python train.py --head_dim=128 --rope_fraction=1.0 --lr_mult_down=2.0
MLP neurons of a small language model. Each row is named by its layer, matrix (gate and up: input weights) and neuron, and shows model dimensions 144-239. Each number is 128 + 32 x the weight over its row's rms, rounded and kept within 0 to 255. Numbers have three digits each. A neuron's up and down rows have the sign that makes its largest values positive.
Before each neuron's rows, "fires on" lists the tokens most often at its 100 highest values on Wikipedia text that the model never trained on.

fires on: " as", " called", ":", " named", ","
L15.gate530:122149172138184195151161123144153113151096104155110171090088120147105155191105159110108121161142165165113085120136159132154144137090153123174147090129153106085122152190157088155127089158147147156122130212126134153133158134160099111131143169144178160115140138123140109179113185140137183164
L15.up530:127123108171121173094134133097101123111221062121207118168180108083113128153156103115232148161098127154101173088113161102178110134062165102121154140144102143063133099156154135150111165128108174090156068168145146131125118145096135128133187105158145166151119124172098103142091182149112164118

fires on: "Al", " Med", "al", " ar", " pro", " U"
L4.gate576:098161090118178139107082153116097125126093208145210119109113152119083129137180136075149156134115114109115129063125173107149132118123065124082128139134105078112103110166176107124112156082093213107158153125141140094066133129120151108115183151152101159157125137082154125158076112139086103209
L4.up576:128151119107141138218111174117134152127133131142139154144106146110114176050131102090168115103124054196120185069041099101156083112100167123112119156164131099160142166079080040155149106148090175127102134106166158120158106114155131128113134136136126086170101147114141136088174121102141106141

fires on: " as", " As", " det", " h"
L18.gate686:138135103146122123137132095161091076109131175067100090067183131124145129161108150072117112125157097172137111160088155146158102179106208166105076102089147125136080163101157119110176154088134125156124077132132166157152148140154114134143102123117141090055111148129108118150109146143111162129
L18.up686:168110127142166119138141100100078094156142085137116180124149111127131138133122154133154111110114100092138125175158145146238142169132130182150093101154098139180165103113077138119166104137131119152124076129152067069143132181160099150194137140146063134150130105176153081135150144136124108150

fires on: " not", " both", " only", " never", " just", " so"
L16.gate156:171133137074072129144180131161128090151138099109151104122144155134144044102127097090119145147164136097108096121197090150084118129197182110185167133102149100090102126184148111135151130096120099159134174142094112081153094150175161209127130139101182179110150138152157136099110077101121201111
L16.up156:186117081127095158095148137091194086125159112148157070151130149110119105174098123144098187146123133103102137103173114134098089142113159129098098178159154121120081141174101058154153104126145099130118157126155103102112159070114166070138167115147155182127147139172140132119125161163134172156

fires on: " name", " named", " Name", " Title", " Player"
L4.gate420:069170157077103149136125117075132103132145118135121096151070092080163127070086121124119094165138116102194098116147129130103087105123150118182130138110144085130116164130158175118094094121149101135114164110115160074048096123167126133094154179125106141073118102151112107111100056158067165179
L4.up420:092143117162163158132156109122123143084152108101128134114115119101131127118131106113126144101122092148183121110086070126142099162164125078138151093166168128122129173088094153150080116130114107114125093137113138134123107102102149171090114100072084078116143085124139144124138072126122165169

fires on: " Railroad", " Railway", " Club", "ough", " Athletic", " Records"
L5.gate741:110079060169109175143127145108143143135156164141123115159086176169185179139122124109129129149147113165118145112148081059136123113146141105165127127123120166190156126134079142095071104139149127107134224105139139163120103152153127198095117169109021113149155122128159128145061178085101158183
L5.up741:149089140167166122157159151094139133134137141088137166068150165107187147099154104155157083135143098184223135131157094118170112098099208146173161119085119158133108126134119135175116164143146159150185171123070148148074138098137115137127157135145097112128068136111192081113124139099080166156

fires on: " were", " been", " are", " being", " Votes", "s"
L13.gate404:116112130140168123119165137149139149140164136119113106168178085186165107059139168140089110139119146223131175104101136125079120069120123103112168123175129163107116121115142176115097139119149048101130179110132131214157085131112143127075070106153114196081175128075090127099114114129130133117
L13.up404:120083169116163125127119152193105107174144116135111138103141175188097173142109129109153096172135185152104142099102112146121125088133113147183154115114146135109182158094182130095184174068139145144161153145154064107181058139080157137120128152145079125132116074130083110119108129130156095064

fires on: ",", " was", " |", " Mot", ":", " is"
L13.gate115:106170149133155111134126085146118095137139081098116092140142089142096156146099105164122130074091153156090088138089152129213094135164163107138157161135074108106073099134110155127164100138136120158134138174121091145130144160157135157191116101200077143058092208191113114087094158134111143134
L13.up115:155173037121102113135152130060101080132147132135080069157137114086165153179112153116142151163137142048137116117094131167131133152087127133147129089091128149169132142106091108106101104115141149165104123127092131138107164163096128156074119187164145104161144125132093107137089168136141097105

fires on: "ing", " broadcast", "ed", "ible", "ens", "aut"
L7.gate507:202046154094162151155147102111145097129130111115085121156161112133186099117198185167151135085122147160121143135187105163195113186076133125106110096149117115095140183149137103124138145118145125157168158123105152134139146170109118147191080097186167107103179200127136095161126119189167129063
L7.up507:137187197111100045211109199132135134143128110085101152112129156137172107108164141136120084086150187128086131080043073095122095122125174078169135126152140109062114122163153129134135072071146128107136153136118103082164170113064149131153114142123107165108098170162154128103127121159105126099

fires on: ",", " as", " called", " named", "-"
L17.gate765:113129171136104079165120172128128095107093099080103133102189099150117109088181174097177083146130125152143174149185130133165116145094165153140119066114164113183127152138142090143139130120121142137092079097065081113081165145118135112182186170110173091138140152130192106237143129084145135086
L17.up765:132120123136179186128077129078111130142154156102098125149092129186125146190129138125124198089147128098054123105145125129158142149178141145182119140171147123165155185151116136097117145141156155161128121125144169142166127082179068127092080162174108134210118107178118122137113152165104135190

fires on: "49", " 39", "68", " 16", "66", "69"
L2.gate551:143070129154092119106141107103113084134094120157094088158172121121147178151099137104106160195115053082172148122206166184150164138139089087112134148144059097129136148150125135188126133154117177138112166141102068146142087158107181153161158127164150104128161155113163105169106144116101084100
L2.up551:125079116100154095104115185090160111135053107152138092145059071141115161156159108138126155133099163146126102111182141132153156100104144122094145150110148064175100121143129095127144145119130124147099134114076095117142118092078213125201127123132139162190131144152131132170152139137164165138

fires on: " album", " building", " project", " move", " video", " Building"
L4.gate168:089156091111190104119108135155111213142129130149115195157117093172123101089123065129116136118146102175045154113100131128039134158110173111148185142145155138170130103139149056103211131166092091154078097165071133131092127071165147174156133198127142118143092127116129094086111148091118132106
L4.up168:083154055125174089138105115126091202123100145149142171149088113160152081104167124082153133123165110146088131125074105162104112118099168141159151185136142123133116130141103070103195166175092062117125094176070082128116108084147115190121130157115102099182126129099137088140102129133133142138

fires on: "ore", " Player", "ful", " example", " Name", "are"
L5.gate519:141232086137129127072154145060150094125146092162185132085139145038118130111109144154072171102125141072146160166090123143138136123124088122166126134098124096107122144132158107087156126132143159212163146154113121091076124160152113047117190154175094081095130103180122154121133148163117162074
L5.up519:077165211146136150123150108167136128115127166097182084127130136092119170113116150086039187114085120104180125120075092128117163119229090089117214190165123139093089139171109158071148073191120159109094138134167120154127157161132161181186102084140150133082080122132098124187113105170095122119

fires on: " to", " and", ","
L18.gate335:110127140112091115156180108150092130120145131187125070103195134147095135137159151082179131083112108084151124137112109202080142177174114163162118167125112112155162122133090116146128087143110061143112107199106134198143148115134086132198164175135068162110130098162116139119174127116137145116
L18.up335:102097062123085087042103118132101070172148100109105175142116162180163178138142141132143145167108151075159068124138111141104136142106111163095126118151207090117160141175122099111119107119126090130097107142171076171096139156142143089119151145145080103094121109144154110111132159080165137129

fires on: "ham", "ail", "ful", "ha", " officer"
L2.gate514:078147126121147151132174146145141176066142089141106094149087147148134183125098085130137149164186080158173128120127080110127107146128119166142099124138188101076132139132090123177165155094161130174080108121140117146094144120106101152087101113161052105110091086103134163076109067077108128148
L2.up514:140179155081142111116089094087138125128055118112097093106092148105105097115129129097129123107167205109082151162217149066102123157139122152155101114093127147103132124167125138073180201114084107141134090132088129144085164157163140169100095165098079147100134122154102135122106172163186141130

fires on: " to", " from", " All", " The", " the"
L17.gate402:116107126116119060096100191158075152162108098144070150137117113093136095145108132138132096103153189144118147121123066165128091159106101136135107123151123084086121085171124115125105165119121134083165146145100044130134174069132124171133155169071099101095117122121119125137149128126129064109
L17.up402:154121091124137106114098086078138139117137106141143125139103124113081093118189215134067150137173104141052134096098108135118135142137145116074151174128143214124195098164137146118120149132111129028151107117163033135117100153125092119153109113132065178122085064166143127109117143080108121101

fires on: " around", " once", " regular", " still", "cl", "hol"
L2.gate671:135143127151204191093111166152088101174130078142116099095089087178129103124133166171149160124161179145078116124120093100158126106120169099144078152079154092152133154119172092168114208083135102095111118100042115102104125114146132088140166170164108106118121137137136113135123097153109152136
L2.up671:107174144147178142100113148147120111133118116150102108046075152195106135088152155169162103100139149146130099128107104143134096168153176122130077143138103138067157114142128066119104161131107094131088159170094173098148146132139124147122197109120129123122144107153164136072077161074114150128

fires on: " |", ":", " (", "|", "-", " of"
L19.gate136:096129117084122145161156136103109146141126098116043116151144096133126123078152082120140122109060130132106092169120186136071135148079093149082106102093069091086118159189136149148131157133094069172123116092094164087101156102156067113099154109090182152074089103103136197116144068140142076108
L19.up136:134147105119082120176170086108157138146109105150100154114135044153141115145143134156151085156101120144130101121153107120155142139111161182132138053148157115125140129160108129066106130123106074143120095125125124102149214125082112149114111102083141160194068148155166106202151056154100064185

fires on: " that", ",", " where", "ough", " when"
L9.gate68:137110125113119136082148107108145211099103163171095129117142110146126128161164125116119147137136154160081105172094124123171135100117101163120146130140078097126077109163097101153134111111031087094149106141170091183198131170126146067102067117115148142088122134138162089177142127119093067146
L9.up68:152103161135099109079104121109106143141070145149124087115137122169170105172138148183110131112162113123046118129096160123194145196163140150174115105119107155219065165132125127173162173167077111151166080112159117187143142117152165143151115122111143130135128086110143173142136095159152135051

fires on: ":", ".", " |", "==", "\n", "on"
L15.gate748:109108107121091187130156124083149146164115101132152127158128095167104060179157138122141091106177098163120063102140153138114140115085128055107140124158077167148094137131088135102142157124102195095113109134132187089135126082094126119188121146129157135108156142131168168207158121148150147138
L15.up748:129176099141161125218170097149122135142066106118113123117054102137113127168147171130087118117207058150156077131117089146120162096098170108128107133156151090180102151140153161149186086120089084118149087095066121116153144121076120140122124078127136146162160139108147119175091119117122112228

fires on: "ory", " ISBN", " London", " Australia", "ID", " English"
L4.gate130:089116172157171102163055125159127152149130134099103125149099144155108093072101126158073120161111128089119130107172215107145133155148117148155106160140161106150122183087163108149153094151103152163137145166113065122132089108038122123170118099170160187141097109151106124206161077107194124095
L4.up130:079120152190137130128107204152143145111210133149098094104113109130134144112125135071121055162103096181157154132141212080100109114084046114133113089122159117195133170145113063088172066069118124143123105146146178144156141130098124151120121123173160188123177198159114176158181114197134160086

fires on: " after", ",", " by", " when", " of", ":"
L16.gate479:061184141168166140100064119084134113090192158179083114109128127165129087168120130140127181092139145134097118124074170152169117103164134146118204155118126107094075197158162153184117136144139156144163138169215108128098107123189211100114114130193134193170121169149133143119117142125157119173
L16.up479:112085113145074105131178136097161116120129142098179042120120197152180150118168038131182134135121097142125123148157175149135103185061159149168119090109114145163089140063084126104132140150114139132083104078159123113099147129136146165108156088141091165211125096115114091132123153123112161112

fires on: " as", "etic"
L7.gate84:148106125186063149097135086151118093093141132144031087115091126114133129132094141067161091095118138074064146110095162061149160121115116115182086142100128108204117089141110120105198095120178067132138122147133145140093130062120156094112156104132096167122112124140092075147173107109066172209
L7.up84:081125133121133111116163123110136125132098118133133061115144140167164159130127150098139118107089089078143138132091166164083091142154145164134142141165123149100144103166089126147174128119134118145134106146138159102141103143139152157203134122145075158135118135182140069141189104159097094148

fires on: "\n", " 0", " 1", ".", ":"
L17.gate301:084128133180103140144167169120088139162117127186095102124111142143120144088102110147179170172107116111156193100077115146098119056150117124128067099183116070162101147089089072176142100073096168087183126146115132078141153139094121164086174123157105135106108144137104138138181092147111151120
L17.up301:140100161128155132117107208162104198144097140112104149144135166136146126148061118117116106145082092068124084102153150130089093040148121156096076087158102088090124143115091103073121048148116127065148117109142126117199096050186104186112122136146136131215186153097137143126164152112111168079

fires on: "E", " E", " en", " En", "ó"
L21.gate404:073094109160161156102171112156134170131073169103138119150171163080030117168151079104130121152097164148171164191125102147132081118099213144155143179105151155111121170162113105170122167159145113077174082152137108099112112128112151122114150133157066151135121111117149174125125185109163151194
L21.up404:123104153113080181177109076126180174165199142128115154070117081162157115074046078108115136169127177095151101093154113081086060082078193139137134156089102057090187122155113134106147190191099180167122084105147129122143104134134132127124119121129062104131110125096117114139096048136126109094

fires on: " the", " and", " The", " later", " to"
L18.gate9:110141096036085129129110165150117168214150119082112182118092139103082108177139119158131149137112146117132095119105144144140092160124108103173162117210129127074121106139146089144126160127114118120142155064054112163117161117150113129130100075121149129067053120128154138121125072078142076090
L18.up9:138117142174170157134117136137157145110129109153125149138072092092076140100117245094124164111162107163108077087168123121088138115131137127110157168133142127103083133195080139216160119085113110075162151136154209117087086157094130129127133140173049150096161140116074125117100101210123115157

fires on: ":", " |", "-", ".", " &"
L18.gate699:114084092140076127147100172132143091135111077192136136152091119108153111135146182146155167156134070072131122128119095110122143145120155117187088144206147138149105114163097128144154140113124198121142147167086141074143175122120081178162160169177165131176102123108134112103145129132161172130
L18.up699:162086162165154149126156153186171072079138114168138081114198159173105109130128102124155156089149043152091155091114109111110092181149078140182081151117087138169171175148103041084088122138135088151108111151115096126199105141144110118117090110191108131148119156162129126125155153130133164079